Weights of a small GPT-style language model, trained from scratch on English Wikipedia: 18 layers, a variant of Muon for these matrices.
MLP neurons of a small language model. Each row is named by its layer, matrix (up: input weights) and neuron, and shows model dimensions 0-223. Each number is 128 + 24 x the weight over its row's rms, rounded and kept within 0 to 255. Numbers have three digits each.
After each neuron's rows, "fires after" lists the tokens most often just before its 100 highest values on Wikipedia text that the model never trained on.

L6.up379:128123102091095109157153116117120151130162120124135093110128123110143108116164156129076165105153120122132137122122107111161163127114131124120134144148086140143169143125117137153191132104122126165159149123140086096124130089153119109117110119143133093145145177164113138150140142102101154072155115178165150126139120096101125091092162130085143093160143127138158152141162154176123134124137126170103140130138187108153114150137153144136136130112117121092165133152107111105124142129104154123118143162152124123142112120111124116115152147136160142130091166175149114185175128120151122125141120159153113125149144093099102147114168128117121084131071124151123097128109100144090074080129
fires after: "\n", "==", "9", "-"

L10.up509:140116173104146127136125147180144084148132122109095147104089150122147124120059177104112148140129150099111132135130129131135121121152133104140163100124124114117134148146091080164078107102147123132113113175139122116111183131132143126183129093122118125120136154121127122104122145127150160150088113117115185122102130098136158161113162125121150172116120149129121131114109141160124160088149145151112114123122111152119143053139122084149097112113133074164117113133123161129138158141149126101152119085105100162114122108168121161136071149164138156141105143105087153115178128125145116114158166145125117102168099141130115152100135142120138081098144152157156110122129095110099148140120
fires after: " ", "–", "cu"

L4.up421:178157149158158147087135115097115121142163141106083093158094135169126124122122120082121126074105122147108118110122147126099112126132154131096088121117154111129175120090145117115092104100163112109130162147101149129135158124144154185140162119115102149127116131175115121109118139114124066134114090094106136150122106125125105104155127126129161129159164112131112114140109176113138088095153145145114138146116118152122147105116171128119134142108175097137140100119163154090113072126153131164150151152171136128125214066134133123128127127159125153136129142135122112144122116137153163088124069102141137114125108126156148127167115112134120116098132105152164099103110125124142128145164
fires after: "2", "1", "ani"

L7.up766:105107143135103135111131126128140110135117090138141159133096136097103149121155134108136084122128103143129121121121129161133111166154118141137070116109122119105209128123117123149148144096084106121141172124092115154072125122106147116097109157112130136168181128132121121121106092131159129149132060165160103132111129094115158110101099129102127134153150129129119103164143114088146101101174107111082141111173154131093110101089096141154154142110091162114132172117120179152155139138121111173139086148086093179135093141100139119124109146128128111147086155147095124100124146127130089157142151134153169126135093139094134158134151135104152145142149142118132155108121112099114131146109
fires after: " |", "2", "0", "8", "5", "1"

L3.up797:129137148159133115162081125135137116104068113102107149135138117116159141149138168131126123127083114096106150169153120117119137103144166102149102143168115069104159115144115112106083154181070146126107099142103111105163113104161135075115116102148077116111145130134110115167130181106102137108088136128128139114144153109119153106107145132096124134126117115099122144115148137133118120122158131151150126113131147143116148110141120121150163079105080111111115142124098163118132109117142173115162134140125116138109121106127154101101169173133153156145135204101160150151180165108105130157154122110092105112114119155179123153148132117146109128136111118138179131105162135100139126134099
fires after: " ", " dis", "Col"

L2.up452:175088138124147131125157147120118153104078143096152130121110108103104132121093105147098111116127168139123148162123199175159121086137159114116120122099101127132127101106093118123129198117092155134108151135108139130110140147126069113113104105157118126145110190138183107184148124140107132116108130103158136097147126143153091135093160167153117085079124148139126139125135142118177113137135179156118122118094152121153094132122136087098140143160102121156150111109167144120147092143090139151135142185126137119118108154128156133157144118121128143148144098108122102113108143116125160156184114098169143099119132105125142137141143141106123130136138118124106119162089156104138149105128
fires after: "\n", "s"

L7.up692:080094100107148109117107101116136123123165125106152142093137147134192072120138152138096148124141127114120138115138129132143116146079146101121122148073134136134108163138136113115195076149135088108155134114096115134134088125105164114114142159095096144148115169137152124119132132123108114151169126150135120108143121107160101097131124109093165098149130083108170113151142130111142138146126128150090142111126123091153168100097141137116112140123100109194124085128115118178153090132133142157127091132147156130082087110111150132101148130154116115132160114126100135157117148115096086135134177155155132125157160082147136125153137143143108143153115124122149100130162135166102157142071
fires after: "1", " ", "9"

L7.up543:096190137121128088147165130104109087112127107122137123169131126118094088097122167161128134127121139156140152136137162129154132116111135141138090148142161150175150139095139148127133140127135131127103150118123120080184089114172121100141149135091094112114106152130138154094159063089102132114161091155106098151111110131151096110111154097176110146140156099136123126137138113119119127147118097163100157124091162127122141091123144106116111126081145097160129138153128173156139145134108131132143125085138088092116112161111129142127164172085135089168152145122146167150131173112107123121144101117123115151093147097154129166145160143132128083144141142095142110121149104124104161130090
fires after: "\n", "|", ":", "cl", " "

L8.up261:094146156137148112088108146120080122128072124106120138087174132147151116143133126120117175156130129103151170169108091149126132128120151095140132128131088140143115123106125122096144093134128112099173126158120153091117127145111139123187116154114140117123161127086154120132143105145151145120115113143135149078174107151157126151135174108136141128146184140151121155073089112100095154113135142104089131117168107166163137128116144130153107096093144124108130128117103118163131153066122138145151132119126152137119088096084137133139177108128154168099146120098136133118123153120140105061081146135119174120130109106094113143144146119112119129154177130159147147137118091148098113129125
fires after: " |", "9", ",", " and"

L7.up10:107143074080149144125142154156133101117118106141143126074127103140185093153118132123109131190113179087127180117130129148168119128062175102123122156165129162112123126117106118110165142143133158134175135121092146124136126151164115145131121136103138147113079116103112117159125133159143114130131119128113115086141157113085143118129093121121119113104126112145124135109155116128149146126128144147137114124098138130145158123160133107111122096127079134105119126143120135137142176134098144106101096152101107082136141116086109132146121122114143116121121082132109128109103152170108112182129104165114137180131152119126096157104120128146096127220134108155106132094119097099102134128088
fires after: " |", ".", "---|---|---|---|", "1"

L14.up729:164140154131129146131147153116122161109158096167094145111089137108126147132140142139135150106080162146123129138129131119117103141106132127152129176157100170150108093150166101144083135135162126139111141141146126085158117156123146100157124089087095109117137132129144125093153123153140123167108125172130141156085125136094138138102102116133101095127131132118120128081127141149064146142095110100089109124154122149101118117159115057145108092142114127154160132127111159102155138130115161116117142143149166111066127144139125134159102141136103129156132127126108131138173154151112131121132129129116161170098127108108159141187116130057153112128111069107112140127102118158110104095077
fires after: " ", " |", "|"

L4.up154:106161137074116112111133132137159147122090128148088138125153129104146098137130098129099118106141133140171133120105125145145147134102149108140142084094120096143127115125107087150122140106150149125100144144148133173097079157137082136159094145128142126131138124116100140161119108086145142132112168113120106147133150147155101090103154144196103136066173106153111122124140146097125131115105153125118114131130119132119098132211110079133090120099140073136110132137165108106126097112160172123137107166154118116079098173150132172141147163151135129132163142147137090099141142135113126135125095125102145139087144109139130149121088115141172165146114160110129132116139125165094158145143
fires after: "\n", " \"", "==", "0", " re", " dis"

L3.up813:149119141110129103131145099121110093144120168120170162157164152118153137139136109120104113176131152107123124147111169150119117152118128110161131145144120132139102116090169097135136118157092115120149134124152089081130088109146138126136109123154119103145098159160114140155120139097073147138103092122104176079109117096124130154104167143157115149153162142166157146108114134124116119080095125134135112147106106130136104160145125156128141140107165142152106129166139136130137092094136128160120105097132128124099180144135143106116123103074117134163136125144127100177113156113163122105170118136119149093065154115124113117093158118129132132168086080085106072150099165102122121096147
fires after: " in", " In", "be", " as", "en", "di"

L14.up7:163149114168195138161093135097090121128135149146142081108104118094105125160136118112123132125140128078130116093132106158141191099124142125182107119149156119142156153187082131134127144118116108140113132166165127073142084136134097178127143106127153143140100138148104145104124092123124108171125119160142113075151125092113129149161129130128131106139151150130087140084168157140095136116112097122113174159099171109165130151136111116150175121099122114152108135131077179116101131127122124106126116134102107170156140125142118100129093105137106131118140118107106123099155108145143153127120140148088124134125169129112107157082159096136108133137118131138137170118121157165135141123117
fires after: " |", "-", ".", " Al", "==", "\n"

L14.up120:104108135145137124113139172113087078108094106123124113084129115087100103098166126164136134153120111154094124121134109133145131114152146116098072119123117143089134131136114160164114127150117102120145144159147106148146115133123079091106108098106111135172157113170141097198138125112133153159136162129096121148125140111129128126128151142125150117118145085139132159157135108114149097135141094154120116158092159129099142144129110141116159103148150096165157109114124112162115154149117086157104093117132136180098128166085160134134082098130125132106120177136107119136159083122141133157152198090123130106154110161112163080116153146105131127149101145164161167128126144148115148107123
fires after: "2", " ", "\n", "–"

L3.up62:123124104125075149128113109113143119159172141149123149101137104168145112110134113131105137145178159106142102188105094137102102110102147119118139119140113098109130127097149098074171149147147162118111138126135163114126130148134128127163118126125117128141101140096133146158151140105119126118132078082103112121130137108163134109111100148139088152129134125139064171115143157110108114155182125112125139090105133174138101121117102114130153143151110099135159124142128132097128135121072115100124179143106157145128093085103123124120149136146134122128137117140141131075136125143097070106103094124147163127131075108121108123169174134164155085161124147140182157096093138112078121127152
fires after: ",", "5", "4", "3", "6", " +"

L15.up490:109108140110121110123143124096126113144097143102111107159134149159133135144064160090127148150104157059128160127148095146113184113114157147111119189099082166144156178124119110072083186157150124142117131158105115128187118145145137128137124136135121125140129101139161110156148120133121128105131103163100089150120143141163123115152147105150109139127102169133146156115137160087164116118165144147137082157136118118138177124099152089141137133146148132126132089125106126162123119124052121122177137118127123160124161103120142114149091095122141154107113148122129139082101104110108124124142111116080134115119133104104125142133129171113162096122093148125128142127125138140134088137139
fires after: " ", " (", ",", "."

L7.up658:162149171144100124120121158123070157128105118159124109083125119147112099155118149100161111094142137110153148141162135117131152156094122135179163121133150151157153106144132130104145110099157133117118152091124086157115150113108125135153164111121135088143106086130129128084162129125121110137141084113107119118170131121127106143111103101128135126140135103155121145097112191151113116157078094131151147161157140131106103127133129125161109128136097107158123117126114196131168126159127116136085083099164163110132131139087130143156118107134139098139108132170097166109132144155125159093131142126121172119127140110109103120141175173129136107105125120161188080149104159176142132153109
fires after: ".", "9", " |", "|"

L3.up92:177147128078114134148136127093115104157135111147133125110145110129115116137127151153151116120141169105120167083151117082139116126154176123135123126093113173131102109127107109131162120120107075125146073122148103149113074161099186119132153142140121137131149104165113177168138110124110147137177089111149143123126117134107099158137140103085109119159126091111109141130117100134108128120116114122119161146094106124129100174136114147057154095164091114099151141158158112158126140117182176150126117090108108149110139157140125099159124134128152110134117149108136123085118144124151155145115138146144112115127133124163109148116148151149161135161146058104118136182144157135151127148119
fires after: ".", " in", " In", " Dur", " At"

L4.up798:096141134114180124134145125138121144113093137125145088116157130125127118173141111150132145123109131132110162086143149129136113133190142125137092140124118133090113107129134121107170119128099142152179112135115137141150103139156139150076109159107141134133121127110115096166098137148109142152107116142096137132100143130116182150152141092086129148163124130155118080111109133157138112140103109099089132146119134127134072095078131143186158118180139113122142108146170133141121138150135112111092133165092108152103130095121114148146108074102166146159097120154146161080148158175096131101103142120141097142140107104139122125187111140130129157116122124119147123146127104132114084209154
fires after: " |", "1", "---|---|---|---|", " He", " there", "8"

L7.up515:143121154152090135154075090078102145140134101149082124143114095131126108132169121134099121153148133148113104077108109148101112119142140172152090079165129080125141110124148102117119114103119161132087125143103154152179153150122138123130178180124111086135146101162130121120099158096112131115102102116146127160110131115090112121160055147096109148154138171143107092093109138116144127157124133164130174183131135106151081122118080157145160141147102122158125123156153115167136134107176122129125148128149143129122112127122108144104098125150122189078109125152126125129102176146136119120109131143134134111142164131145142124132142113135136126152138099140162141104161097113124139138128
fires after: "1", "0", "3", "8", "2", "4"

L7.up816:115174150106135083150176074071130138105107119157130124136101147119113100117152073076165184146150108126066145151121128124125162153163164143140120127079150076110130130107160113121128093141125139134107109160145158125134145143120148109126140124098139133108150106150140168128137115132154088181077114143163120139161135123127120138142084161126162134117141119159138140136093134164120120126099144117134106147100126156138131111141080104113095135152089133117069132111160104120111135139152132092120123119154154165116131123119138128146140135106164121117136108090152109150124143141173140118087100145121123132114171144108149143193162091155144168118108155123102114118100107128149142146107
fires after: " ", "1", "2", "3", "s"

L15.up414:115160084088110105091129155076126102143120109147106111128139153126135136184120193142131106142122152127114115100140157118140124143152177114102142163136127140184158153102155120147083158133134136104125118105131137134157178168126118104133121081148101090144157116163136123149153087084108097098105109112153122134137145162167143149135136096122135136145121096145132190154144186179126118139110134093161141171107154127129112153104073139130135152171138087094137121108096113123132149122148129130117115127117103147107080131096115145142095115143108147121152113070109113104123101149133141083160096094152135129123095118137128149134119153154163129111131092136126117159151130119119141129099
fires after: ".", ",", " "

L4.up545:123135141137125139162103129143163157107104125112109155109137078121140145140132148086154119153056134108149152076143124110093092102132121168117079149101159155194141153119149097117119159172164121103133136132126124122115114100114119114136117156123138129133101153124134106150163123144126151124124113151122135112143153153142129051089124076139113149134146133159113127155140153142103147109156140071122120139141155103112136152131141120152171152129126182131171136092082116113069113129137142120147147133105121138138121098110135136164112147095136118141104181133125163157125109107100100147140161155112098108111129105142083155150116121106117118094139178083137110095104139161138162145097
fires after: " \"", " (", " ", " Mr", " c"

L2.up325:165154160140180108152126111161105098111098135141124102082127095102168116145089094091092145157115111098109164162162117179144141143096172176128163131166145102110099131086127110111153139149101119137146080164161117153137120129115134157086099121157094150107125173097099123143140199106101158137142136120181079111124121135098101151124167149144190119150122149165126133173152137161136118126092113120101140087130148119145151126115160135139104146134133105127161125132129128111119115111134136155156101130108113124118145139118156113120156136117134095097095137106134153140113158103143172119115135103103144082118137156097119119123132105136148152154089119109158132114110136128123110123101
fires after: "\n", " =", "."